Weights of a small transformer language model.
Size: width 160, 4.65M parameters.
Architecture: RMSNorm before each block, rotary positions, no biases in attention or MLP.
MLP neurons of a small language model. Each row is named by its layer, matrix (up: input weights) and neuron, and shows model dimensions 0-127. Each number is 128 + 32 x the weight over its row's rms, rounded and kept within 0 to 255. Numbers have three digits each.
After each neuron's rows, "fires after" lists the tokens most often just before its 100 highest values on Wikipedia text that the model never trained on.

L5.up336:137072156129098138185133137179171146112108181100087105140146178077137181127103143149112177122082103177129104148059126158130167191163130142122178104104051124185104168182107166150144146157129110111124113202173134139130110136162167110108167203059089118181116094137131125111181084103188133162118187108129181124170092165140122156128099139129117104081102120184078119156133118120106177146128
fires after: " f", " J", "en", "s", " can", " m"

L2.up275:123092161156172173150141198092138073061103144154129123190194096114135132122126088071150160093077096134093093115168167140138105115122155082107198134141135122075164102111106128062124128109177108073133080104100141147108108127095080096093098065123162103116135095084118155138107167112107110093154141135159114188147098118141111198170088074145161133083137148175091060126100125108091171121127
fires after: "s", "q", "k", "ip", "rm", "ach"

L7.up432:174129141067126071127124136121161125091171092107144122117139131173122096118173151099096147127113083186184178127193151195140117181125096107123175157152140116159114117117128124110132109136143084156124115063133124172177151166095173200120159135150121155164135123076132108095131173086139142138070190167141088159133146127095101111126073166175178056106111148111087119114152119126068146073093
fires after: " de", " Se", " Lo", " se", " he"

L7.up392:167160114145178116192165138144124151126163065100119158126124122094141056100195149103052102139144099201150194147126091104084125162115157128098120123140097097152190109103148183146128103067142093121120108167141165167145097180187116163137083107094125141140117152178136169078146088147081158201068156144181120146140120157079133089133081130148101141136093196097109157181125102128152123138155
fires after: " de", " C", "en", " St", " c"

L8.up278:145101129118095118109142109072101112135134098140119118161201128118204115096173112149144129164173144138075168115192109140142103105083081065084137165080068142083166137166133167093154175113159139156162094067153163146215110101157117103129215137093117122167160148100122124092226093165145114109134093149078118141144046177156112173149136096137141136052111171145114150146133106152127150088095
fires after: " a", "f", " f", "b", "c", "en"

L3.up20:185175128140121124146180130136152086091125138107102119135160118119150112078179081100170096046065092143104105156178077070166158143040088165073162138108089153145114168121128129096114172121104072160120128112121188108094120138122142163158146111132171103135118056091154090133168119153107079092116135123096095137085079115119084090098174164123080183098137100183129110151079127157075152096113
fires after: " Di", " N", "id", "di", "E", " ch"

L5.up78:174158173162200150099148112151150099154172188144086147125153145105087098165120163132172146142077102119155115138134118168090143162049125123122183203095078148132114154166110143126178119170125138119121158126117113091176081142135093138098129155133147107137175132088070124083203095095091140109132108165064118161169101185132079161138135146156131167156064163116165083145126096148081164122102
fires after: " He", "e", "re", " Port", "F", " D"

L8.up594:166138142127128123136161116119123118118179066137129123113130109139149081133172151117157145057127155152132088160087127095140125095048073093120179146112112086148175119120154096127125114083103090086079109118161112101134103134122045144096146120116117110116116158162145084170124083162075115180165132100063111190179080078153136133098103192164113112102101172095120104111107139227087128157087
fires after: "au", "ad", " In", "ir", " con", "min"

L2.up475:080100099123086139098118158126178172144176155084152187121132119093123125150133178112115123146122185158156213118072132170166146153147055176125110111048148142133146125159080099134068172152183115137118156075179113158154091176123142193111092169160109093137122177127123163130197151136131130167154112137115161145127106172110124140173130179124141138103116183148117183143102112110104093129179
fires after: " re", " f", " ", " lo", "Personal", " tri"

L5.up257:162163087126108133121129068121153113115112128146144083151169104160147165116159143130073127129075124181090144198134057113114051093155132109161138150153107129125144135109155127111083134115106161152095134090119185143153094122124089120097135094158164091151118058164112149176099107173191096138164152106124107160144096098126098121146061129163172186151131166121113196142128087150149146130180
fires after: " ", " was", " game", " a", "land", " office"

L5.up56:137101129151104060108128162121119139129110142132142150087125098190065118081109153166134129115109136161076126114175145159130136137157110105109115092133192105147134154145159153094124131122181102077048126151164132093172087121161126170086142085133103059143146141118087093159162087124158121145112146105109095175136099110179130128166142149155124162087134131122080167146063083108066177104106
fires after: "s", "en", "an", "S", "ur"

L8.up356:192133147164105108098099190128121103120147107101154088190105096146114132053114157163121044123110116122082163182151138125099161130166066134158160140135130123109102149136151145122161148105110129094125102151084090072180076129197078122126154151167080131115108120086107107127162102082093085155147142122112099114130062121152123125112119106143123131067114194102138099133137155173080140171073
fires after: "-", "|", "point", " served", " an", "ed"

L5.up132:151174150111162127126144109134136128108102071110141113117199137137147136110092145066101101081148161147098104127059167082167070126128119149088186114185078131158137160099112178156151145098113130090064105138060155119112116141127071075115080147175141129094125132129096129146184128091186104091179182208139113141141131102151139115168111105062164097121131146159095103154137060110135160120109
fires after: ",", ":", " of", " in", "l", "."

L5.up373:106139108181194159164154108157145119089111123106156152142134114095115109109112114113136112108092138170138100185109106090120158190124118110132124090112122139099206135136115142116115180110126146090095201202175150126139081094158127098099102128161069157132107167072103085100176075130185087174162141109075124119148156142103083119148161097177140183121149206159143091145156146104094068125073
fires after: "s", "port", " Record", "ing", "ment", ","

L3.up132:169106149102121138103185120137147136138160193149116118146157200126092134146127171128173106150100137106100103083104171130172119185126065125099140177139129172150124133178100160105142132147128135083149155173145140123127045197179125171087169138146112086104103187130102108099168085161161124113120145158089112098129066154140124068105168163151107133089136140101093168242151123132061093125118
fires after: "s", " St", " wh", " w"

L7.up333:167120115195066156081103110119157083087114165096133092189171118140129104115169134122118147154129147126107173179173174113145145139113141109079142180135144169081089071110139154109105170102157138188079134137106109178173121085141128161090205122103142062155149120085164123182122076148100117071089116084172135160141102172155162106133100084163161122161109175127058102130139091086127109116111
fires after: " A", "A", "s", " Su", "b", "k"

L3.up340:159022139133177146092164190073079129121151112120188138115124107130152165089170116097163067122114174101105131159123165107163161098115120128115101104090122074105119114077101134118133119145104093110080147150112121155118157158103091148104105141153091131175141148136101135174108183115107095103146129092091101088158118134183076107130111124139074096145112141140082214132152124105089146138161
fires after: " University", " ", "W", "li", " Win", "n"

L7.up242:168169112163115134114198086070129149105157146126178125152178124135153136139118164180100102099140114150176155152157135175150137124166102102081151167143105158074164139102101107145020173103075112102137115128135102078129092101162144106096163096081166113148178169095189094106140117128108128045135133160133130069166113127135177132096085131103116104126109156165080143123213096108078109151120
fires after: " in", " the", " one", "/"

L2.up546:150185095128145172082081105094095188153150095118181143135136064086145105134156167105115069146108069148100129145080174118158113148080029115122130162148090098159070106116130081131164184141090138157137147124131108119146110147154077154155173117168136107132111117177110093151134077119117151086137122151107141094071125164093081123075097128117046099135106141161101140076109150124101155124106
fires after: "\n", " Di", "re"

L2.up531:096170166174123087086114141120079192160117130097105101081101105131226121179173143127098129138130119140110121165074114148153095090093146106117095086129125093114075099070110104153130144109168151101146113086073163091191092112111157171155124152156116154128116080182180107028208138110096132156092111171104122134149123153157115126137147185082124091142128161188101133124124179134162105139116
fires after: " the", " 19", "e", "ar", "o", "ne"

L7.up111:104141191154128107123138130147149119151121149117127181145145109160076119175183128152150120121095170146129185121179185089073137106093162129104199154094106120171109093121131112111174118119193086086105068131111120147177117120104146172068106135069109118183134145163156079114155151123133074131159115133221115137130093097067080131105114151168082103177050172159115129109131122145103175134113
fires after: " T", " In", " Com", " at", "f"

L2.up628:164119158098093121119147172077185149106114090138118155084141041126122129132094115129101167147144166156091108109109150107138064078130108126096104109105089156119184123166129086124082144104168112094155156103153135139145140187170091128095195094132139091126115143077107134120188134105125107184162215078077128169161066091135079131110151182118103112100128139131070150209112122109048099099165
fires after: "or", "er", " Car", "ber", "in"

L8.up156:094140133124117055165092131158114158203125105109126124129194132137170123126131199186123137110141095142086104176195168110162082155154090106166187153109132149091144121083180099165111108137158126073075113113111101120113106083169043160114080143122139143126148177110141114092152195101127107116089166090120131110172155114146144125117056111157127088114129093134133151126158126177141089150084
fires after: " in", "man", " for", " of", " ", "ne"

L2.up120:159108135155071092168069131150217078169141119102107111116115104143137135131135113084108161199147107101073110143086094103140094154080122075129111104114147190104116097143144132183155152126167119120156135146101128092129055151134071155117145132077130102109124126165115098142117083148193085120140100115078177100120148103127096144112160160120110093115122165204119144177194072120110166133134
fires after: " F", " G", "i", "F", " V", " Bu"

L7.up441:127116132114077163107194152119103124172188124106154123159146061128192159110137186094143085127136158117107126121089134068117163143096147133131174169138140175102159144066106180145168089183114114131085105071132162087118114105088100122113092158079162044120154097071150156138146142170142129121177129148109064096142164133148136132125112133140085114115122129092115119123174062150085116150149
fires after: ",", "u", "p", "cu", "ro"

L7.up47:122121091141135151069090109110096157132109079127062102189172103131106084104115149089110092101108175130154159152146177135165055094061128131138130104128041109127111176152178219166121115077148104149159142148142101146158129185142105122127170095073110113136106196168149120119181096106121160106117093137134112113117094151111095123136125164119166163155131162060055138123120090154131139132170
fires after: "y", "e", "ja", "n", "ly", "c"

L7.up165:155048113087118103160173183126059195161129167087144101123114141115194127078152188113139083033098098143162102124148118153204082109120137134079140097043114082071101144083148177093122129152135115112105122122126154162150152152125092136111134111148173129148173129115077109103124206096163102168056100138113121119176096153122103118131120104143146117076081085163128151132137119105138151121075
fires after: " ", "o"

L7.up189:161110133160096075154153107153157159120160116122123078135154105122135145160205137180122128087130110192145139087131087095157092158105137105099137121081147174146140099137065159105143127054148157074098072165156133117122143140150174113100143098107174114126149136075125166142107068072204101136149121080156086165149085121143105103120134150147097118148093139122134203156148137081155197157128
fires after: " ", " In", " T", "d", "'"

L10.up125:160126096099155130159135199113161144068100120102113062162108127125146158105124165162137188140117125143117108095186182147181113098117159098077115109120128140119139089079110147082074143082093131084096145089110145128157083158103117177116180114120180093156138139150089116126157171143113144117122103168100107136133024154106118115148173107134128160077135137141130117164156066121105102124084
fires after: "\n", " |", " =", "gi", ")"

L7.up565:200098188170109095051110099078126130111181151129117121094180092187172132124127102156118070112124176162114101129123135049144099139102137151104126141112133050140183146097108141139041183149114082106115114137151121140154142149081119143117105076114141058114131163137087111141172174136176075075153195130093050128140160086147121125098096130130170133075128141084148084120101099135147099110162
fires after: "min", " Com", " con", "man", "com", "par"

L5.up5:098117161163108110117123163160064142099133110090141070150211161071110106121147108215160139079138136137127120135154114171142065167132115121069056091169184082067114132130163149136117169154100110103118138103091109129127125145104135100153109094094094085149128105085184099136166142097150099115134151059108133101158138139137096165176064166111164140112099113161061121176168128088089125096093
fires after: "s", "k", "t", "n"

L5.up38:153117197162170108166173122139113072107136132062165121117150029102085162123125179130176129116116149118154133086104163109167110133145107140139116109107108156128083148191094152071132130149103103108142118165115162090131077152123125155090102133175125107125142102161161113159111080122181103150128128165163108169181169128146161165143112095121165124118118135191122105176164119234126130092109
fires after: " U", " co", " tr", " No", " St", " "

L7.up567:163112141177146102156126120063116154080167117128112070142151095109083174022207136107102137152062171159094127148103154140096112128097149068083120149094159135120159073111087098185152088070120124127128118159087134077176167164199108143160119165163150140114070180109183080127142145121135140111149121112137147118143133117139169111134156088142138128113089147101113137139125156169155106179125
fires after: " was", " as", " is", " the"

L3.up26:166112080135168119151147110051189160114121110132169111119106193086086152165126163107122123136091143127107173047108062174159166118128136139122096138134129113117157086091128131140125184081176134133055118135102150146130171135148155097117123121068123104160123125137174098139121088161132042127217167149141165162162163108136109194098106129131097140139091160148124171169072115108166130195091
fires after: " ", ".", " st", "P", " M"

L2.up69:182183178173095105095128175077150114174118073124157113139180132177138130105150190086114120049136144144163136114140116105098120118101146149115139142060119054120144136118086184148129137115152134102125159132145183084145150119098138116137126099119195102161114110143175130081156075109058090141076145101133096192143112142167175139133070167158112060125121159143142094176087107153113084153132
fires after: " Di", "or", " De", "ho", " Com", " Man"

L3.up24:111077154091156115136142159125136106124135160087100128136113095157163163108145164170171136157092103126150119142134128131181128134148102155087184143125134189153175058114124169093132105071165109152148080086128111146182125192157118164115181111119133095163094167031117133110184159123060114145138091088082097149154092128115125124114101100134070082132176171142131192199138106136110094087142
fires after: "\n", " Bo", "min"

L7.up486:197131094176106174017076106157141122129113099111149105154126072110099112094105154148130085078085192160179111141108097135142113163071092133123095135148151099126088096107174108123185131138132136141123152146138113103158106159165209144113137078136156114129103092164166080171106126139066167154135152061153105093155123144067112108107118100106134106138128124109080151167140097138097109133106
fires after: "A", " Re", " re", " was", " (", " A"

L3.up245:101149079103167123099148143095055116136121163116197164156135152137102132109081158061101132117116153119176108201123147126106118121168143092142096135129128191066111072118006168120148137117136109149137102146096146103114162151162150101148127126173138110092131152063119128121204074097165068086119138108116138149116133107135114140157135126137166120089109149105074120122113192127087092188128
fires after: "s", "bu", " so", "t", "ra"

L2.up484:109143175146136156093055110107136111122121154154102060127106102110111076121130111154130097125062098128141114199168148172141085173123091065115102137166112056111160111131160139144098164135088077112100109131125126124127074147166150121136148059062102077196133092133087071170151131146127064142094105082129133099146070132133115156140155186151120086059110164127089150142142091162129140122166
fires after: "'", "s", "wi", "an", "ni", " Ro"

L3.up454:095092114186193153144172160146106161081173191116183044150127119156123162166123103126126174097132108189086148074148180145146111123137146093126130122133079138105140174112124122066091154079118139159104080116125117111155109142102134156146129191071091163147113076096147098154115153109162098140147148143187068119097092088130171148179096147160116101115126146161099079122153151151080135101183
fires after: "'", "ment", "ip", "g", "act"

L7.up477:140089091199148130121129157112100116092113095077149162132188147224095180145127087111168156120131135180096117087134133118141118093104088160157115111068118135178110160168125086086115147146130077094145140152088080159116121143111088137102089133090136161146127139118122123155202157125122130084183190190077063121125108086126152131155107114122084097090131172134139153105122092170115132128104
fires after: "ce", "co", "ch", "e", " co"

L3.up25:118163125130102172130085124101170154111162091041148077188113084089130106142109140154165118089148109122145108071080137087189102052159170099165122111142096155129115097146137108088185158156168103085123099148111131122153081109133166133145105136123154123121159146164139067153078105061112086182150141086169065161152128124162126054119073138137153080179109107110129187123113122121136129155084
fires after: "\n", " (", "=="

L2.up142:136162133138127081111152068150137128163110118110145098121088127076085158139145109101154160160118124134097143127106118155161093088052086136121073135122094108112111034112152158156172143154171135126171079105121097112147083100175167109104166148126119133119171127096080077181183098164138134152106133097152167135136138133085121118068110073169065050131124179173134165127113093174172135130206
fires after: "\n", " F", " W", " M"

L2.up635:082089085092129129102097166102119157113118123106104047158112079122163185105090114138112122112105152109123163110155107139112085094085145084112135186083106167111186148102125181165142130130097138084180136157118111098137069082152085161113128150148154143198172149147103131131090099107090158090125146164070135127150092135182118111130055098164105065169116222065111104113139127146124127096176
fires after: " did", "N", "===", "O", "R", "gre"

L2.up263:083173090125156143114095133120135128116154138129127084173138171106171176097158167139096121131083167125113135120134120124099130125070093123132154163030043135127112123104171110127162186171112080080129151129128086151143155131160125090122207166127105163137153127119128129141079111141136116148160138150146168113160141164121125201099181121088109200090137115146143168176120116102111202104143
fires after: " cl", " W", " an", " a", " f"

L2.up512:076089159119162149142116117035173144138139111107123131105106061127083164071150199154143117159119116082143108084124088160188092146116117123135182095155100162081111069114082125130090122160130104117145088143075140187129098156104142131138122086178098082163102136119162099150109141149139138163117167115060092138116088121104129102178141180088077082142124164144090138125151086145108176131160
fires after: " O", " Ro", " Bu", "ea", " B", "ru"

L2.up607:127083139141097136173158110151097080162110169092152158102137103149104106117074132118112159113129153172183175184163188133144130173128145059071126085029099126135170115148127129113123124136181087134129156115163156109154121155173084111113183155129079137166177088095113143121143142103157109099170142170165151176167097218099132196150084094133117085098098143169117171138099098116128109095134
fires after: " f", " st", " re", "ri", "s", "ur"

L8.up453:127089079119164123159131144131122095051120145147129086130130174118120050119163094175133108141136100134153116114158187092147120129091118096104162153137114181131129136121124129072088185120119094120159112086096094088115146137147158177080152130152169073104141090129093115136118047058151146084099086158144121088116115119144083085152148063183136117113108058135061095152125100151110169150084
fires after: "s", " S", "l", "za", "ly", "u"

L3.up424:145064156132163083150145181129128152143176175119106132136127117095170220102156145141154119117073129158193137140140100148113103167057129093118131110054105198085116105142170183171122128110167148109161102162111116073146174173132128125128087109164143107164094152146139114064159125095179078122207153173087132142117102169135094083057123176157132122153125153128098195141101118123132128130101
fires after: " D", " Th", "D", "ar", "d"

L5.up469:141156100143171159092193136134094134191150118098046109094056139158126139122142096174145130149093115186218195078128138163148115168105134098100193147126106135148165151092124161137147110161125117099129123145184130161196151158126136171157158092112147134157086134151147132061133102127150131151110164154164140142143126141095144185092132129142108067182096140140128095131174049139111123120152
fires after: "\n", " He", "o", " Se", " Co", " he"

L3.up511:177131090075110161077143147153110175174155149079229121198095155050118131179160084185103092113093134166111192080141143082181123087096141121151125154158157121138159142129134099142131123124115078115138102187094149111160086148121128121119100105129110103136117091113128128177141142124133135147128123137145121130135127092195117145080124156100080123147075174187148131146141136170133189099139
fires after: " T", " In", " R", "it", " Jo", "T"

L2.up86:135115112146114131152149150132132122148150170079103137142113083090151161085144101082103117100133126108188124127150126115183096104101128113072141108114084133124162089125100090121173185152170052119145116095135194183173154133118097175155132117167133135169128137144101107098118137104164071071130121116081172068099159163106104067129138124106110079074118140150105109113073140209107109159112
fires after: " V", " Qu", "en", " Vi", "est", "o"

L8.up175:182114117127129123196117063094173111172179161113078053166130121154082170124117153122138114142119160159060116146144138172192138160042127094126158191095110143115142066148082148144111119126124127088089106124125113081102109184182121150150098152079117107154160117127110116101151123133151107119065105171098177139108122136139105186093137069130129154063109085104062167131126063134115161124117
fires after: "w", " w", " W", "W", " Gu", " Bro"

L5.up407:151117154162146161144096084112101104101152143159100116083173128143147076069149120147119151109124121113138098125165135157176139176066132072092178126173118039084140160108087146080165163080110130107086178123123163147121119094185129134096171137122114103144120116109172103163062117148144072093142123072159106084110102103158091157172125149195136154204103125117085202169198106123093103127195
fires after: "k", "y", "in", "n", "ed", "tern"

L2.up169:109107233187162146129144094081136118170143137130138156106178106161108139093151125135068160067132102146116102068085148117166155109122095049160133165075120072107149094071128162138101128171109061135125136133162148167119106121188162102162166146163082116145131180113147143113154160108165097081131131119174124120130143130129179153105104063095169130115089129104156113141122137133091130171032
fires after: "==", " ==", " f", "s", "er", "ph"

L5.up582:089117094097074162098125112085121128138132185115115135110087140130112163129169164099106147149081130138150146178084087093166146138127148110120196164134130127095110106131110146106037143141145140128155165108144153100111121161134164146090136051178134110180135113075122120092178056054159080048099141192184147121098137127114156117076111159108138134092128172137104129148191148141092111078150
fires after: "ra", " Ro", "lo", " U", "le", "re"

L3.up353:153136077112115187107115138118125128154175077111134098151076051122129204128124130131144065141095145154125172138153147145158126079080091073098171151169121145178159120172094064122138142090170091126147130121094139166119110132119149127148198135171125140141115098122038098142129143146076082088109107163073132107092088094114082096146144099108040146131150153177124153172097136153092176100140
fires after: " G", "va", " ", "id", " A", " He"

L5.up195:130123132149154138121135095092132062085108190087170179071128088130123187128131156150151155106117130183093147177153206066148088174145053127190136106130153118118131147034109136079157140143192098103125091140179086131093112137170113130117163114108110151125133093084101111133139156139146186169121115115112116118191085111129132135152173120173147101115137122138101120156115087160138084071077
fires after: "s", ",", " gr", " c", "ce"

L7.up3:153158127142107130088179135102096150167098112066113096143178152164065165094118165125192167124116080134126132158118147136139113143091089148145125120099157095139121145179096120085113115141204130141130167144134173133151069174125090186117167131172162109132169098103126124132154110125129058023099147175128144106170128113150101132147107152137100130147142139118108128114148122108126094026173
fires after: "re", "tra", " Bo", "le", " He", " St"

L5.up511:193151135132140174163092043122187130170116122125149081135153117115154151084171163146143121144102128133086133158109164168109075142119131123100186101148192096145102142135122187099124123110149130126094093169104111086080049147194102161051144104107159110103144113151152119168129096099136176174159168121105114174137127091127106156123156130153105084125143143169121171149156093142106161139072
fires after: ",", " ", "),", " is", " was", " are"

L2.up574:117159167203113167128106107113055137157123140145079088113098118129136141122135166124126068111111099172114118130052170147116090127087087120087128133167127111125153097150123137117122099125152078128172082142092134141106117108185162116122095131094100092190131122098117117135085122137048110132143129079094069095128141118139120135106139091218133081117125150170094084133115135186152129124092
fires after: " Mc", "ce", ".", "ed", "la", "one"

L3.up96:164121059150154094126154146115134165155149129118168128137105122126146122145169201167099085136163144141146152147129084094154111148104154104101116155130129172067102108161083132131173130149226100079151097178150167113189067111204137222138139170113119175109167139164120061075108135132165126161118169162127108135129143156159143075051066110155132116176140166106096151133113109141126155161082
fires after: " 19", " Mc", " C"

L3.up569:153116140139134146105164112107152110103118081104160140116192078151079117153168135156152082141144176099111151124116133202152088133107103166126104081062108107135118097120139187130106186072120097057125158110158120165190129131137140089119138137142085151128145059121121124235128150151106092077179169118152094182147120096176139166131129092114066151130139178114082201165097173164132135125104
fires after: " ", " (", " co", "\n", "c"

L7.up178:128142103151134149076126111079080136165122116081137137111164156147163095142100177131087111141097144119126137174144114199103136066106122061106191193144040113067152162165071094110135133089157124106117080105170165132158075082185072167141142084110129125083154146073109136085120103087110080113095103151143127079126117181122158202150117117128175119142065127142072136162153118133093129098085
fires after: " in", " a", "we", " In", "ne", "e"

L2.up62:073133123122123195141120104144133108163120157122116172164161162090129120170119183122128102126139120109132137168133151166144116190128130126093120193139117184120172074082085180157111196076158117114095094114110099121125070120132075152162098167109087126094181185092091088141077157094102125089127119101147023121117129107093089104121059078170094090122108098075121150139157054196144113155109
fires after: ".", " continu", " start", "as", " S", "\n"

L7.up340:117181141156150084107140178139116127103181188114137135116123100145092100128096141088142172119173142211155128105072191072153086207156109132096120127160151150109154171105117135116155210155090120102131117178143120109149102087191106159147079144168106151145198103147123062089131019091133138095134100141135118114139093108097156120159073094139137136156126141152129051166167111121106129141150
fires after: " in", " to", " of", " (", "/"

L2.up58:117142153129099120114160150080146184191147073148127143101067073162074165127157115150146129125169067177069117156156105163105099163073106103131112155122176128103134108097152113121102139171075096129137095120154172150145110183145117113092169156131135114120132111117127095157117141131123084117102142126114143142091139124063127082118166109157072089102069168143103186120150101109181106054108
fires after: " He", " G", " O", " D", " 19", " S"

L3.up558:150139151140187110096192099160153170179164150111143101138137119119090132102113131119139120113171076132141177084096092129136132146097093160099077126122154056066087122141090105117175177158169123120116165097141154118210140190180089103112108066120102122158145099074147145154120119103144108163104183187109142122126134098123133127096085208123091087110132131171130151171171115118134133114085
fires after: "L", "ic", " Di", " F", " Ro", " G"

L7.up584:128144141127166136152130142092199140141174149134149070114205074155174168130145112163135109118090173109096094161170098158115137142121060102121141164146132138147156104128099100118067135127105129120086136134079192098140165158139115162086177073113107150132154152137129148172142117102125086122112180058120159164167073196151067126137080051163084155114113117120122143104140097107110074119114
fires after: " the", " w", " L", "w", "sh", " W"

L5.up256:229112119165068143122142155162085186096179125119135124134140117177107096115166121120147146123132131108162108161139174119170139056147135062156163087131086113176141165137153113152130127161159100151158128136060162123161111092144126128073105090113144115089099159179145125159129185152103145131197182106106153163128141109162168185151115090167078111085147159186138144150150088109119115169105
fires after: "\n", " Ca", " ca", " M", " T", " Li"

L8.up169:180052191154123137131215124090152130117156102120109121180121101138177079109096180108181125164129126147163148092178068167146134159115085072097180101105130104146121093123106151156145125169162128149123093123105139137195147142104139154117152068172169074088084114090141204104133113153179096121153117110088111133151117068145055122128149172123060111095151159155139145145139160081089130135126
fires after: " B", " D", " d", " O", " ", " We"

L7.up490:181145154175131121116157146096129116114170175122116200145192135087121152136129191168118126125145190181131084156110115172166137170083169118096151188115120155155136093182081179127114113178156149095121100122117127137118107129152149199074102135150095131135190140124170077143112147111153102155127172136163064174140075144088110099144088113099131111142133135132082154091128094137082104133126
fires after: " a", " Se", " se", "age", " W"

L2.up168:148132096091126151085177133118105133165152139103129127179202107107122117126134190154084112108160119120048173142089108186190102126183131161099140153136112150128166176148060158133108138099143078122131108108163159120137116164087146139146082102158174084128173136073101126165154113098134067129143193155105078181185136142182108130147044164143109088133129179130084162159186099175095089099124
fires after: ",", " 2", " 1", "2", ":"

L5.up180:120147077167163141100126171100097149086122100105170048113168125143084109116097109086170039086148162148146119127100151114082096145114064141091119183086158124072149158154188140099150140134145045116177125168114075145116138140169187092122171056140103061115129149124102126175146134138127084110158118123074094124117093166149123092161089077147078125158116128119089098136133123105145168136133
fires after: "s", "-", "l", "ip"

L7.up609:161100163089190090098148122092101101167122130083105121098200091113163166114147170143090108148133146145140119061192092134146071158126188149101124123139152109099159121144117118135081100118139141164141119125109154114070075172198127115073108115160189099127124145092171108125142077122150120178119193096159157125132146131109197155106113119151101120086050140139098110145132147123077052134053
fires after: " |", " ", ",", "N"

L5.up341:124098157120150204145162130126109161159166103150124110186132111151069110174165164150123119109085175114099146131138109163150093099074106129130100194164122150157084120117141174118160101127158137138140116089074185175141115185167106200070108120095123108138101125114122121102128157138114142075147101149111049136098107152151064123077067133113121090116139088045100087150084121194096099103084
fires after: " Ca", ")", " O", " E", "u"

L5.up270:135092140118056185110183141176152113133155163152212176139129091083088145158191121158095122133125193177110160094181127106099085137116112085142121148132168125100089074138108150173097120146123112131100138070152183124097095141162128168111142076149161125136178156106104162117135135095152101133137102096182133159105135138124136131168146109118129105132043208130128155113164107177064172166172
fires after: " ", " He", " the", " Ho", " Ja", " d"

L5.up386:090099060100160110074128133175116139143153112105123116137155105110164130076155114093146142145146124140104164163124168119180148113148106146079088129094159082111165164114159133139122143091186050121108118105152118117156176112172091168095102045156121072098102061145123131086085102138127071147152128127135089142178146147171129167177098157159117098189126122083117160147055131079165088164113
fires after: "==", " to", ".", " can"

L7.up245:111093134144158155155150193086130156097168128114189106165140073169136071128171149111113030120119145141124156148142141099172079107145086112150158153082135155070112112047192112112112126107156103110131126135072130141204132122126118165147114138127191102169114134113148108099161147112108159082133086134191113149178182163137091104095090123113192084133133105142134098092102134184112172190085
fires after: " ", "op", "n", " in", "ti"

L5.up352:191098171138129148119120151102128115105109122054137109167165084132172100127103170078159129089133143115149173132138139149170127117115115142144119183113143133082157143076138124163123112094124115117103079060115137159159133108100121070128081115129124107087137149154143125110119110195090059116184164086133150134136164159164146158143026112156173081163123166169109088159108116119126175170151
fires after: "M", "\n", "==", " M", "P", "in"